config.toml
num_attention_heads = 8
intermediate_size = 3072
norm_eps = 1e-06
init_out_by_depth = true
beta1 = 0.95
batch_tokens = 65536
MLP neurons of a small language model. Each row is named by its layer, matrix (down: output weights) and neuron, and shows model dimensions 341-511. Each number is 500 + 25 x the weight over its row's rms, rounded and kept within 0 to 999. Numbers have three digits each.
A block is one neuron, or neurons of one layer that tend to fire together. After each block is what it responds to, as a language model described it from the Wikipedia text at the highest values.

L4.down497:490494507511516510519494472513539523509504483460486513493514471513521526513491537504486458474462469446446527525536500549517507507504552496458529503485480510499512500530493497451474506509493530524511497500514506534504483505468504486448459483488527492542477496503515489487513452525489479503446531516476501506474535529504500520491486515489466540520482503492512501473497533483464494498508477484501508475532518429527517498480448519486488511489482542504481510524486479493503576510465460517537478513487554486471507467538
L4.down606:473527499475500502504537519493525504481439515520500534465508516512510494485477466505489526512496511479499508488471524548459525519499542485501477496545510485545497470499514473504490452509505496478532505507509518554516523497528531517478476554451480514502465536525469509540511507490509514496504482494435475510464506521512525485451467514469537452509512480460571486491471499457551484501484482492519531483545498523491451505499491499507511508517501486482498507481496486455448500461521501480510485492519463470497498546492
L4.down1032:497504535479488493494491520558495501459480573499474534495504487515485527492444502463458547538457493470519499495507472478542559501494531512489501499502482497517514502484502415464507472473513480512495531507482535505535529531525475512479511500499507487514545442489521480529506528503485481483461483477496497538487470527529543459461500486501521466508537495553539497505499519496520491496498477463518477489480531533490463501486532507529452518464449496503527503491515478512486478473468524503524437502511485524493514494482
L4.down1556:531518479532508469497525488523492477488503512465497495494515529497508475512532494497502492477511504456514460512482510521496546469523517498493523509513478474549468477528509423523499481498496503497468455478481509528479488489467496489533473539465475476506486482473413485455474490523521547507498510485529484506512456516478466482497484531491541477506497513466456490510472488462495524503460502512501527511503437541494482482523507437508505511459501501526485498492479493491466510477483495477499531498549483487483505489526
L4.down1611:496541501491504502488516485481479478463505499495509478510511498519486498506456561501496488515446488457488459480498528496504522474529508498499518516518491505488485532456490519530503474470462533517493514491467495535486535468467512495469537515489481481545560468505489482476529472481509515466487489506464517520468443501496498492493451474481505509464518511528509502493537506447503487490487463506558507510501522461502513523470498451491467469523525511518512475497536552519457527515524476491491474474464559510472485489478
L4.down1616:502486488491467468512499502502536545502498497511467546489472496530484481505492510491472487481526514470552532500535510493544515509493505543476513534498510531478468514471495459499507531470464478495566537503521519483512477506507524522498502484444538479517479559496517482445496489472537455504487534488520492473491536508490527498491506481484505448545485497522465470501498488477504514525479500515486491531484497497469487540469469506515532532491527493461523478538489535569542470498466515480511493515531465458489452540536
L4.down1816:499487480522485519512499449511484513527514462480477465539518500513466507498559468450518504518488488523467485510515455501528503513436464496491504486469502486538458448501471443459483523514510497536504485459520544501492494493487511463521500504473532462520474511514481470454555495489476519472505489529557555502480497447519527502537496500485474501526487517491478495478471494457557514503526471497567483522532505462492485488538529448477454501478481498510502521485479517482494489525490498486526503527493525489483495507506
L4.down2979:490572456521479527516505540505511478509520521492520540494523517496543489496524498498481499485477460482501505502480510504493520518505494495556493480506453492512497525500497523482514501479482514476506511462559458486502508491514458453461475494459488496531493498549492484493508520498537500484501528525500551483495481506497459496485467498508524533501501500483472530466506488521568546498472524514511448485502505456527491538501502489537495516488464523528503511460511498488506487507451528493512487443512498531510508512434
Responds to: Middle-initial periods

L2.down564:485513493493460521519518539499499480493503498483459524482498528534490494567465531515476499490491507465487536511461446515506511494466533482499515481523494498485475471490462472482440469486523521485469447462490473485524508496508490540511490513483507515511493515506493519495532519466507507489526499492519495520526527527516453520438494553448476522531491491510463468502527483511516492517506526540530502488466533515487499534474536510498524486490483484507550504565514528461548479521496478551499461486500503482513500501470
L2.down1090:487527499503472476476485484470503490539548506461469520498490486490474538498472471500507502530504512489539512528519503533510506470468472488512530515523537496488546497532493477513497485478479505481500461512505455493493503506505505496579523524459496506506476503471502463531515515527489509513528456499499523494481535482500502504507500547466478541535514521468502485532485538498515487541544512491459501527477530512452476531471489512509508464522439499507578458502489515469500481510546519505494510494513505470443497524522
L2.down1209:529504522506487524541538536490477498518550562510518506499512456449541514508505509519505483478480453467523545471460458485479515543496480476475500473489456438495497500510489524456479471523485491490494478491504503500463470507479499504560503495528519482556438489497501507505520486513512529473500518521470507476511506481516533508448474508488461467514473501528499477491482505551498470514494484517486461516467539513461503537478495509455518557498470510483567489540504500494532471485527497501496497458504517471508470507505
L2.down1214:501471499525474518494459562476534508479468475470497563509509507493549530561477514507477489533543505457538501507496456480511494483488472466526489495523494517449472477458455531499490466509492507530522515464464513496463513514530527527522505479465500492500493497513483484516554527448514532507507464490477478536496521532505490509485492515497496478522509523508490488464516519521527498486499514507475523510439491523485492544467507504494522501507528512495520493518489496496532473529510532512483447502498509511484457490458
L2.down1322:453502502500471526512509533514473494499486478479484531490507557509496499532467512501470502498495496445530531528471465522483493490485556482507533470517512506508497475489469488445465506534514505474501461469486489471493495506487453541540504536492508510482479492528489497486527511496497527495517476486494502551490524527492475547454502524476444504523488493527469488517499488517501476507513519503523498508435531507492483527481530527511539512461471483509534482552508526482540491494512466532505491510514489466473484505469
L2.down1593:483496518513458498483454540509531492483469483464456552499515554513477503551496528525491488531515486485548494499471467523477486491486511470530516504480531509487515479504493496454474511525493509500495444476462493509531497513507484522532507552489499510483460486516464472521535529510482529525503462466526482532525515530492488521464514508480464484535494540527467478556504496503499491483530526482487507528446521522485500533498531555493544480483470467526559436528489524503495498474510494537509469478492504491481497523479
L2.down2314:524539539497464521509533532496484512543473528458481516513537509462523511507489444506511475475479464461527534534473455513459496506529570433517507451509481467481485464549495528468485492539464506498490493522481484496455489522490476530497519490512508495519475510524481517494467497491500530504492519501479524508509522535519438523433460524518474539516525457501490462478505504556524463538505526522517483512475482512471519531504510495540525495485479497554529509543495514478517505516547483508516476483450464499452489494489
L2.down2627:473519499557517500535466455518478438516501477528511586512484481506498479487476464490518496477542454461503534500513502511540493506484497496497478483501491498503544476466468485459520490525531470502485515499477491487466537541533492467504508531483460484528547493505552509462502525526474482518496458515506480514499494515502481499478475532480514491496474479531462531487559546500508479550465510557485514473519537464474504479467515543539464475494503536483486494516522511520473495506495508531530489535464523460476439476445
Responds to: Abbreviation periods

L8.down3055:475515500492489470508488484497505494492522524458485481527518481504498533455535528467509497537482479543498490464551509513486508492505477493507511489507450498495494464479451491507496530474509513483487506513468486499544494526464450446483511487517535490459431473515503451514484489496493502504550473488532480459484469490493494459480509495503536521524515524482508514556533468482520505519520445496496491477519515492506454488529479511492484484471493486497477525516508521455520472547487504568517501510500544507481542494524
Responds to: Separators inside numbers

L4.down335:462510500524495522476509523466504514483543507441497434490509466505497515500549511528480521446493547488504499511500480467509525505488548518476455525486500567479475496461506495478500519480524500482507507448519522497503503479476488527502514520479473519487517521503485457520518515519463521475462484518485453502474493518530497468494522524492465484526527493485505490490457523511520476489478513571497467474507515514436504539477488578475524513532531477502462540518521497519544508454459473482483517461513504523460547479512
L4.down356:494520509504499502521456525532482501501473506510475457545540507490475550504457498511472426482514541481500496491533492485516510496554537483510519495501536515514497469554473483471513570493471553544471483514525534515470516533507524514492507543475511487443484538523511477484486492510483476469554537500528531519466510523513456496490504487514499518524506488503505524475468522519487529463496484489474524494490464525508535490519550465484483470479497494496484500532486499566450445484532529476505509502539507542496485507519
L4.down428:502520476492466491492507482475496529535521502467511506513543494510500475534485512489502586482485520513533480538507493469504477506461459498505544477495503494494514513511437491548473525500488492529498497504504493481501472492477503506500551522487514529489481474501524535552476458513514453534483496520542512489503521437541502522518445485507459550480538517495478509528453514496513484499511510456508479480458526463519501519480551468473514538516488535546500519522527500489501495479455503474490529503474557517478508474496
L4.down760:462471514467497481476506524520479509505550494507541505520513474536585463491546524491530529510490506457486472476523459511516527492494491569469517527530530513460507482451512488481490498534528515511522540520510554535475499490478508522467523507482481493504472560521520541500513502550515498533507532461482509480493510518487518485505514461504479480480516471507516493498514520508488501525490512462525495492517490487507498496528481500517525496492494502514432489486449511508478506476513518461540509522477489561530493511510
L4.down858:501482511494503507503516504493483508454488503464462532519483510445490533481466509471517534496515485480506497496559511473522509514485477452481478487530532518491520512468482546517560538499522471534493488517491527480511505498543491524481509532507527537504515492497500481529534521516504512500541499475498509508500479497520509518507500462486512522552493492459469548496542515533522534517477468538512471483516502488522516480500479523475508496471485550545483501476473490512517529563508473511544501488483569475521475443542
L4.down1755:517487553527491512443512528490432534501538502492478470524449483458520495566485493464497505493485493515480479522512488493546544481473503490488466517518538521512494500466494512463520501505487470488503501485560471473452482504512483499418511542496468475486498485497479482510509459447451526493483514534490474496496492503514481523504512500484468508522522528545548454500525492451526457468488459469493514489501509538483499498508529498500481504494540516527476534535477516513548519491485507454501511506482516537519500519489
L4.down1942:494525489549510496473539530522428513510475552545467528517495462485512506457458494485488494508472518517489514501554438510493500512518492506507485512494484471498481521491506540544467502492479518495506472492522510477465532497497499469513527507528532506552513480464499482472500506487486530449524509485475500501504514496534502491454494486528507518510478544489517510512535550474533504491483447530496489472530533500486469521479461547525496513471512514493524468484509508492539499511495483519539521522511490482545518459501
L4.down2924:502533489502506517533497521467470467506517476471498465558504500458505489486476484488488497510481498509508521505512456435503535503484525473500515455478484486548480516488494509514510519508499506493483520542497536495476463468507480471511476476473453494521469495500515542491497518506466430531519521470539534486523499461548538548540520477474487539496520501497533502509507505518499486508523493478527480521468536511482499516491453490491489528502469490469507467500492467478479517513512531480509491477478493515554498473542
Responds to: Numeric table cells

L8.down1784:524511502531533438499536517478477517482499501501498503492509487494525484511456538451552490468540525486475517496521491515504495502490508509530489514488491496537508558515514475504466503486514508470472485472516503480509515512517510490491501525544543506530502514481504471512528453488463512497485506519468487474482480466473476473512533500545485485519484513486506499500509551469509505500507549490476473471513473514507535492528494489495477530475448501534532510489497467473496486513498523466502506484510527480490512501515
Responds to: Clause subject (topic referent)

L4.down123:487499484536536438496491434530486485544497511498475519490536533481467493492520504459470470492522536539497479504504509570516497464543431500470477509507473501476553489487515481493477489519484513475530476507528503495546498511486487531517509471514494485488529542490543473541530474520482512473552481464491534513518521502491469507497500463503517519508454480522498497476535464525510478490495492501475531517469504517509502504528503485512541473478519502507432501467488452485513538471504470486513463489503456524494427508501
L4.down430:531502536486453466499460479503484518502509519490513475493488530520528482422529489501505530526509506494506514471502544509448500506510518468549540529541471498489513507497496481468507484461521552519479526523497497555457505480497556481526457465481511491488504492493490491511492503466439480527523458467468506478478470485471526476556528526519468540462529483496497495506538486451475511470503546462485499536460481516508501498481472501493463481489488505494508486527552501511526538521501484505509470489458544493477483478544
L4.down653:476489477505505497514501454533486524455510526501449461505489501484550489447500563497472473466505493471514552528551495508501501459505469479539513510501474490499490511516516471506522483500493501491521502563500529519501498471462465506485550483511525476474472531500520504474515490506461486505509506437496481487535507518510514547555477457511511520515468530489514524508483513517529514521519442458462490486432493511502519527528471510495490483501482531495493485487441475510500494518451464505511520468476469495485502467492
L4.down1134:522501486478501523479477446507523486486466508485506514544475524511502484482520504537485462473482558514516461496550520464498525498546499476483456513506531503529529531519508542496554496501466436524523472494492495526508495504556492474508493529533489459513480489516507487442523531514470522498514472480523507470536475550512502501488484496498528514559521517494543488456504508499501482495472517496486504487489491517482545476494489474475512505518499504507534471494534513527526513523450430484507466552480538491525516475518
L4.down1212:486480513431496484511488481503483493477471542497513467443525443529498478462485503492477528520506515497540476534501474464526459454490471513522496530539482501532491499525479538486476472476470471473513481494528488493511487495440478494522477490525457476518508473476499549493500476507455515454482476478486492508442525515501508482487524516506478481526510511480513500490507500486516504480534526517480498506497506547480450472458510539485471493518499503466553499474475516572458512514504510480506510518496494521501536486505
L4.down1712:483523495493531502527508506527441472486515491499490500511512492546493474492510487531532527458526516510495495535538514462495502490481503500512537497513530474534505532492523496504508497532460473508460453524482510511492503483510500465557541506490473479484477473471507571502504469551500491532495510476524499458442531547493502498494487506489499529559498484487493511513480500546481463510514472464490454455517482537497521509473494492504490504458483547526484531521445429521478478510493494485471526458488490506487466505492
L4.down1931:454494555517546491513499520533513485515465511486535507512498471503551514387508525534514456440500487490531479548500505527488528510490491537509522533499481541502487514487516496484494506522486495501503528493480509476525508522489495467512551455494454492503511519462512496486487477489491484496492523448488480475466474521498455459523519489501506508488478503504522512496509533499521480491520504483485467484522520460507479475506524521490461472489458500491484499524472462528480457512518481472539485459459505511478511502487
L4.down1999:502535471524492502518521481478452506507490487519553488495483506509540460430505532554472503477498475493514535492468510490513489508456480516511517514469498525479503490498528452487476475517513507521526496479478549516476495505511495488489488532533463483480523508492502512495490505484527525486505498499483518484458478532477467469481497521470442456497507500497442513455512512480497512515493529486501483462466541520505452536488555518513514495506462488515520512497510519499519493519502504494509485495485538514495523486512
Responds to: Subject name endings

L2.down89:476488460487478452527489476514529476461539531520480559479546458510470453481502521453478512476495497507488522507503479463531502516544490496495501519500511496461500500505485526529488500480468525471492523524474539434504502499537517511491513491487435502444500485521476504549478510513557504505505474499508564484500475494519489526519486471476541446498461512489517491502527497520489491536489466449497464546484510452526492501488502491437493474495483476486499486487485502513502577518511518528458517442510518487516523530497
L2.down421:490540547517467528507531510495511476488523543503490525513531516525481491497518481520490505522549547514457504477547480525490553536521510515510497513495517519493499497490457539533521503501519519551533482520508506507542476466496542505516452523519527567478540522545475566506472501487532501512465548508485482520491520504491505476482508506466486513507462519517490483530475463497504495523497472484528482512540499551508489521509516529477495503482484470524515519497463459481508527455513464499480464502465502485483524515524
L2.down572:461484479456522480463522458540536559469512542448527522459509450472498515513505489484473520531511474510535517487483504507516508495516483499487454507504481517547458525508458505523535515496498482496521499487464485506487448497579507463476502495513468535523525528485495505463503504489549530515459521535483503519539458491510478495486519478473532521545533494534488506511481481513541500497497553497476489522524506519521481519509424509463459507556482478513498464505515489518512494479502529490472509531507513497506482519530
L2.down782:507518510481486497497491500466526487508492488494524522508492498503509525460490490467535475503509534486501522475505496531542507477481510523479458532486527496535475499535481509512492486513515456506526476501500493469526481515491509459465494537518487541464531522526500533500485550519519485504537490524501515516506513488477512528503500510515570498512488499468493523475495479510469516478487487486494523497482499495447525527499502514503456514504498551493490518497434497498501471459489500524483551508489509524502517521495
L2.down1527:482527461504454509504477502518522488495567574489523530465518483542468478481512504477520514488539511521511529542525493502524519466515502504519497511490495500459519514501461506567481503495491521499501529445486524484488486459517553521515502525516465516518502490525507523551513496467517476486495477511520487459524479501470461480489477469472512502524486495514501491532495490502487481545463495473510477541524490469496484500509511498463505475495506499486475492480469462518508507464535493532494511443479481515494540512514
L2.down1561:446508477490476512534546497467517509465506500520519531512539460526479517489487494562504515494502546569512506493451443519485526492515517497525512473527494505486504517468467489492508491503530453451512551509510515514552504494532495543534478503489462570506524512529475505478516516481526457517475501503546523485458520516536501476491441529508499439506495516525501488480448507504518492475465474485514500519525510466496506524518492508519545499465508509516513504484551535495511529489447477509519489498474536495444492551494
L2.down1879:516490494491511496492473470506494494521540500453532531481478485489501525489533520488455543464496528541492460524494501524538477488485512521497496512475525519514497477470529488481521481539498478491536473507492506431475479519500475548522475461461471506535494470540470513499526500515525472484481496508458471520503518509525517476513479483500510464476478527522513471476515505508510515531474521492513515463478499458461529478508517505495469464506509522540497482524510487517511495496521513533495515497504523488581511499489
L2.down2201:499487546509493495453458503458499489527526470495471508481464520532472512491512402547551502485483440481516483505551484499477517477481494507512494489486504521491490516506468502520476472464482469495488492484498507540489477533516490432504448498524492485535505497516516468506531486509528485451489488501473508519457533492519508483470496450530488473518519526506502525489514521499504546512468443512467498493503486448474483530473492518500528510510462524510538482480518478485499468504467511503505520464491495494478489543476
Responds to: Numeric-data delimiters

L2.down353:518522499499542531457488495536508474500539540515468520514490469484508502466487506505435548468504488483514538495509464480522520545495465482506499463508473500456485502508512460530493485488441538502549489512491528525486513518556511504490501452461534506519531488522489490463506522473516445496528525518509449517535492513489553473477482479532474507509463538531506501533485480515499490494526551525507558469540525503494512497488516483494494480477501493525543473474466476482548504480516511506486473501519507477541501479492
L2.down476:507491522483502510471473483534485517472488498489457492527490482478513509482490510496495518471502524482524513512446514519481514482522478494552467511497438518532487498478500492530491467518506520458496507515526486499477497495485492501504480522482494495523476504506463524499446519510459514486567451511463530502529511490437513532523490478506480525490457469467527529502501529534459515525506499529484448516472493491529498529482529465479539508482464514530482504542501507477513504483510504496533489492500512521455468463499
L2.down815:491472474500493514506525488503510507529556520517493479524520489514550521448508493482446534483494466470545507528525505533570507546510471470528550523444497517494494499511517526508464467510504509526480508501542471491446507479479512507532491485558482500565516496498463494511489476506475504522476532541499500501526485474486498485473482519518506506532479501511486443483540498527538469504496525502500520460497508520447500524488517502516533489448486450495503459529488501458500516460522486487524507475502514503535504490498
L2.down953:493512500531534472473460497505476442489522548456502494475493501530502525500454487510525461502512496474538546504449449493519520516474535465447529514492467484500486494489502503514523502495469530495527496524492504482504500440492508544493496491503525555501538492480520519486490534529501514495531519524516531512510488524498488520467471510511471507487513511546514461475503479492514488477481513521540515432481550474507532469457501495500501499500502493517546453508494516490512536478454481486491484498498500522483497549512
L2.down1226:479496499504479442504458483489509526498530526509516524501498450495462473528463496502504497502506506476466501550547516458493460512529480455523518472515486507486468470454443487513506500469523476523504487482486505556509464479507510501493510481478520487483510491488503521468524526501496511498523546500499507492496456541503451494454477493529527500471496491517464521462473494493452513513512545526514499478483514498506500435496491503477481503512516505539468466504514497498501495521479489499491508498537510495472489524480
L2.down1301:552495479497529490483523516530459470511523546501525530488509493516492529472503460463451476505498539458510525491509478473531460508527497487478533520521458533513490507509499472518527499478498508486492528492463523510474480500515479526463510478435473504516501485481522496483489492501523539501501523510547470526496467479504450529502539487541517485494527521504470501456492484501510480479507558535512531444532491507498541447534522502517463489502491517519496486506529508504520509509499507463502469529533540471495513517500
L2.down2258:526486511497490526492499537533441507541501490552518530480470480481509511469485511504509478520502490512525489494456482532524449458509518523473506530539490532480464528541521501514492487461503485498516460504473511469521485497471507500502555481464539486477475498491488475507464498511484517505499504553530465494467518469490504488469455469501489510505511535468508517478482483514525527508485547496525544486437488493487531527510487520497525482488530476549504514518509513517473475475528515514559520465459518455474517525515
L2.down2630:520514498474540454463472509501508450444525496526564472458450520483479523541491445489506475532506485476534501486472553449475482493494511501460504533507511510496481511478504449503473504461496495456510527489530514505541500488526488536463516494458447468501538481502544507469515461485496493486452541540485472462492501445465509456522483471534539511484507492484517518449483483530465525507465497498513514471482489499522558433482570505492491505519512520502467485483526484488531491531512494512481525489504502492487483478479
Responds to: Decimal point in numbers

L8.down413:460494493540505554495522430506516479517517530461478496519485496502470482505519442527466489430529487517472486538495512488462514452522504499492471492505547550474509514506523572471481511460505480500495518525520496517516523492492492522514511513507463513494484519502507483479476531511525501503475496493476557474485479513497493482513511481493504494502495504482523498523519444485448511483519531507515511504491523481545481494521459505468518455526484498509479489509503501517518536492496483524488509469513375501486491490465
Responds to: Person name, pre-surname

L8.down2800:487508566501516513526493492537476523497533495479482526523525493499490520508491510492535500507528515521449553524532493501495511484517508496498503474525501515484489491534482531521506520508491497507508503498494543513483544511490525490500502481489455489493528497491492522489491490513538523467549453510485509502494516564531502517512460474517465537506503567477523577479488479497513519582530527489538496479479505514483470504451515479495533466471471498492486495455510520511463519465545526539568498494527513511470509492546
Responds to: Initial-period in names

L4.down78:514523461533495504565463526512494491501486470540514556519497478512510491487504523543503528491485484483457524531454527529500512528474512453445500487474472483514476485480507488491459512491525478528490508510508537481493534509528481530470511528454493522509473427526542518486502465483484462510461495504529542488533465496538486496514480499520479471492500474519511471512489481522591495538504463482504499484490504483505496462513487449539489537509513505516467499500542444431500530491475523488493486509519521458483533522507
L4.down92:473530491528528490515500517473482483483513482494498534437486541527519506481465481463514492504497511458527450470475490483489478518526492511492498512490548490476470479483521480488501495503477462515501510470509550496497532507534488512502485494502454467499520460506468565536485523520530549526458539501463514488492457469458541504481484571498504500492474495496544513476504503474542502510548481515527449528522483462484472463511508484531485522480516527540463525484501464494472471519502571543511447477532528486482504534540
L4.down224:449542495520495501469516512510562510485515501442520504508526502458474505458478468542512471516461483475499502494491497490533494515490526497541473495484482499493517469523535532476510525478539525518519504492518495514550487487492476488545520506516535473528485526499525525510477526513539507509516499481457544462514481507494506506483510533496530528498493510520515479499527491516518481500497485461517518521542515462514558528503506479498469526514508493536559493495498520524513447502508511504522486455485536451522528490504
L4.down1217:505535460479536465448533476487558500509534446465500523523495532485529497531467468542489546558510513526507562501481498490495507498496516527482499470492523546491478492460489516472506486505506506503488511547502500508510483543530484491488464492497485482508490494499480532531464508528500452521498505469491532489494486506492480471440478527494517493493501492507523503458477512520447500506521516503458530474533517491478564504476523504497492499519508550543497473484491500542483495469483453483539526511500472499503510472470
L4.down1369:490516532568487503529501513488524470508473520468476485527523488473518524519524524488495523498514500496476490496517481524496471531530504475484504546507532499493492514542474509513558470522559551425491525524502475448512516543526514492489507516464537493469539489513490516519491531502513468504512425518540503503528495488538503483506490545511469460515508461540479534529470487511480481503510527500449467521495512481512477533513495517499530477524520486521530476478513497469480422505495489472513528492495501506480469479493
L4.down1739:467539510541512470509543477501544497505499549499504511504532471489520499502482456522537536511528504464501515528492506529542585454513502499503480508515508518473504508471438474487488475497498450470471516533556482513545496542509486486482487511539468509479478481471480498541501509548540537511478510472518498493471508524490507485509511523487487526485473484503510474499509468544503540522535477471504541504538484502494481517511509509490509506510489485482491471533531533487451510495488498526520477495485479517498522523516
L4.down2071:478547518501519508457452479477559509512479489462537518509510469522468491458514479497516454495523535484489524500551496572502488469464501506462518526448461515457502488507482513519546468476497527470508470514534521547526516479552450508499559486477500484534454413497491467476526515559524441503491511488526495502521476537496474508490495504474498507498468475474548501475504501500532495517530510507476479474530514512440457518532496513563516511486517512517462529506495501496492494511480501511499474473476456447546501477503
L4.down2822:526551493472506498514472539504535512514526506499458553483524483516515504463490482524495520482461497462519524505504531507499480491486513512491513477516512466488463483529482499479480458501472537516498504497551461483455527493475473498495516504510479448485458490493505497535497545524553515495484526460463477466499468511506481501496462500508496520483477515542466489497544523524511501494474481523503497476471493539466508464531486547525493508510495506506486535484514483504480514527522498520523498494492509533484518527514
Responds to: Initial-abbreviation periods

L2.down250:548490505472539536510509506523510480516531507540524524483455516532489513508510530466488535509476499518526498498492540496454475523500500512549475485490491495512509489537496485492481471459508513531487496546504542454528508511548513500463496499505501481499508476484498541502487549493513514538509518512478525527514510516492478507508490496464514512535525537513438496464526501469503456530484481479511484504503480476497473540475499541496493540500488469535478491502520439521509472511489488494490495525444489545457463494505
L2.down675:541461494483491479482516537457497536483520467471507553517455485517497527535517468527502492457511503492435547498538513508530463465541481507505518468507460502512503510510481524526511485536531482461518481510519551509482519541496492514518447511520422485479520462495500496494518473513502577519480535478487495514494488516472502497501451512503474464472495477491518525507465531473480511490493487525492515532533458547510500506499544512488474530511501539497452503486482515510524493463504528519487467492489503525456523514522
L2.down1707:488521439490525535515468482507507475444463453499513497491485462485484504518463481480470498520525502513531503488481497491511542503488516525527540513501520527512504469487487490474529456502477496491494487449511477582536479505511506509516487547487525503490488482465506504467469465472520515476495520481533505541500467458494532498520473498535526498512522459479499469488504507526508485516469509493441498520511494466483492505475510491522482512481483527450501569463531505506500505499505479511516503515486519497505499497459
L2.down1859:531520504493469447510515505522470495520493526502468546507496513508491494534503470484498470543458491508477462491522486532477469504517549515515522437514521473521482505470518480512513493527533549514469492493487465547507529527530533491496494480518472471492497499508507517533527570501501540492518520489511485505529524503476498511477517508489459486527544548495508501480477520466485531519490497529440521516472494498484508514525466486511506525483459504491526474500531470493506502501501506468457520521544518541503526475486
L2.down1962:464509494506531518528452538457487490471507511518503472515508520508538492503496526509480480494495535523517461467533512484495474507548468463523507489516512541458510488489499515490472472467506519465493484460541486463478557479478504505508514509484520491521520450509490499495489484528526526503518479512487469484486468530499530496454512498555491508508493531479486495504533547501527507480509497535470513485495491489460506523497496521489460502501483495507534527488548528496461549473516480506488489464483558525496512491535
L2.down2327:525557493527477496522560485471499531501516487483447506520506493509493499489494510503505478557548533510460492494485480458514509516543555478476470512479525495492518468488457502462557516512484527507487478525503483485529494485499493477523505488492456490492489514493496517459518542497522563483514508480508501470514503444482472493492507503475484498531525484504492495521443503491492498497479499528480530542512500501477455499504500500488462488488492499487470499487484479479514496478483497495470481529512528500525500512518
L2.down2520:499515486496491475509486519500538529521521531529525571493508521518475482471505509491485478562497461517467502501543482476508519492480517469463483550519512459490480532457478509498481537489486482454509478528519525508460457523527515516491512516521476477528514471479534512548482561523505491516533526460456480453499490420495510480481543506505525457508510469537519544483503478489517512536455481559483474511471492505471548490445471521539488512517491482490536469568501506491483476455480545478564537509521484528486526522463
L2.down2916:507496505511496488518495525511485501478492509535470532491498516494498493483474528489510501489483520472482494472492485496505499530511537537524470469451485529488507486500471437513499496515532495446491533497497486474529576498490536520518527495531473492474494434478441518465526533486514544481480499481513452478447524503501538490474520528526476476473543526494483510507490531498466501462483494524511517524490521467472474504524555490469450512492470502512513520507523503468500569512501477505527547530498498486506503473501
Responds to: Surname word pieces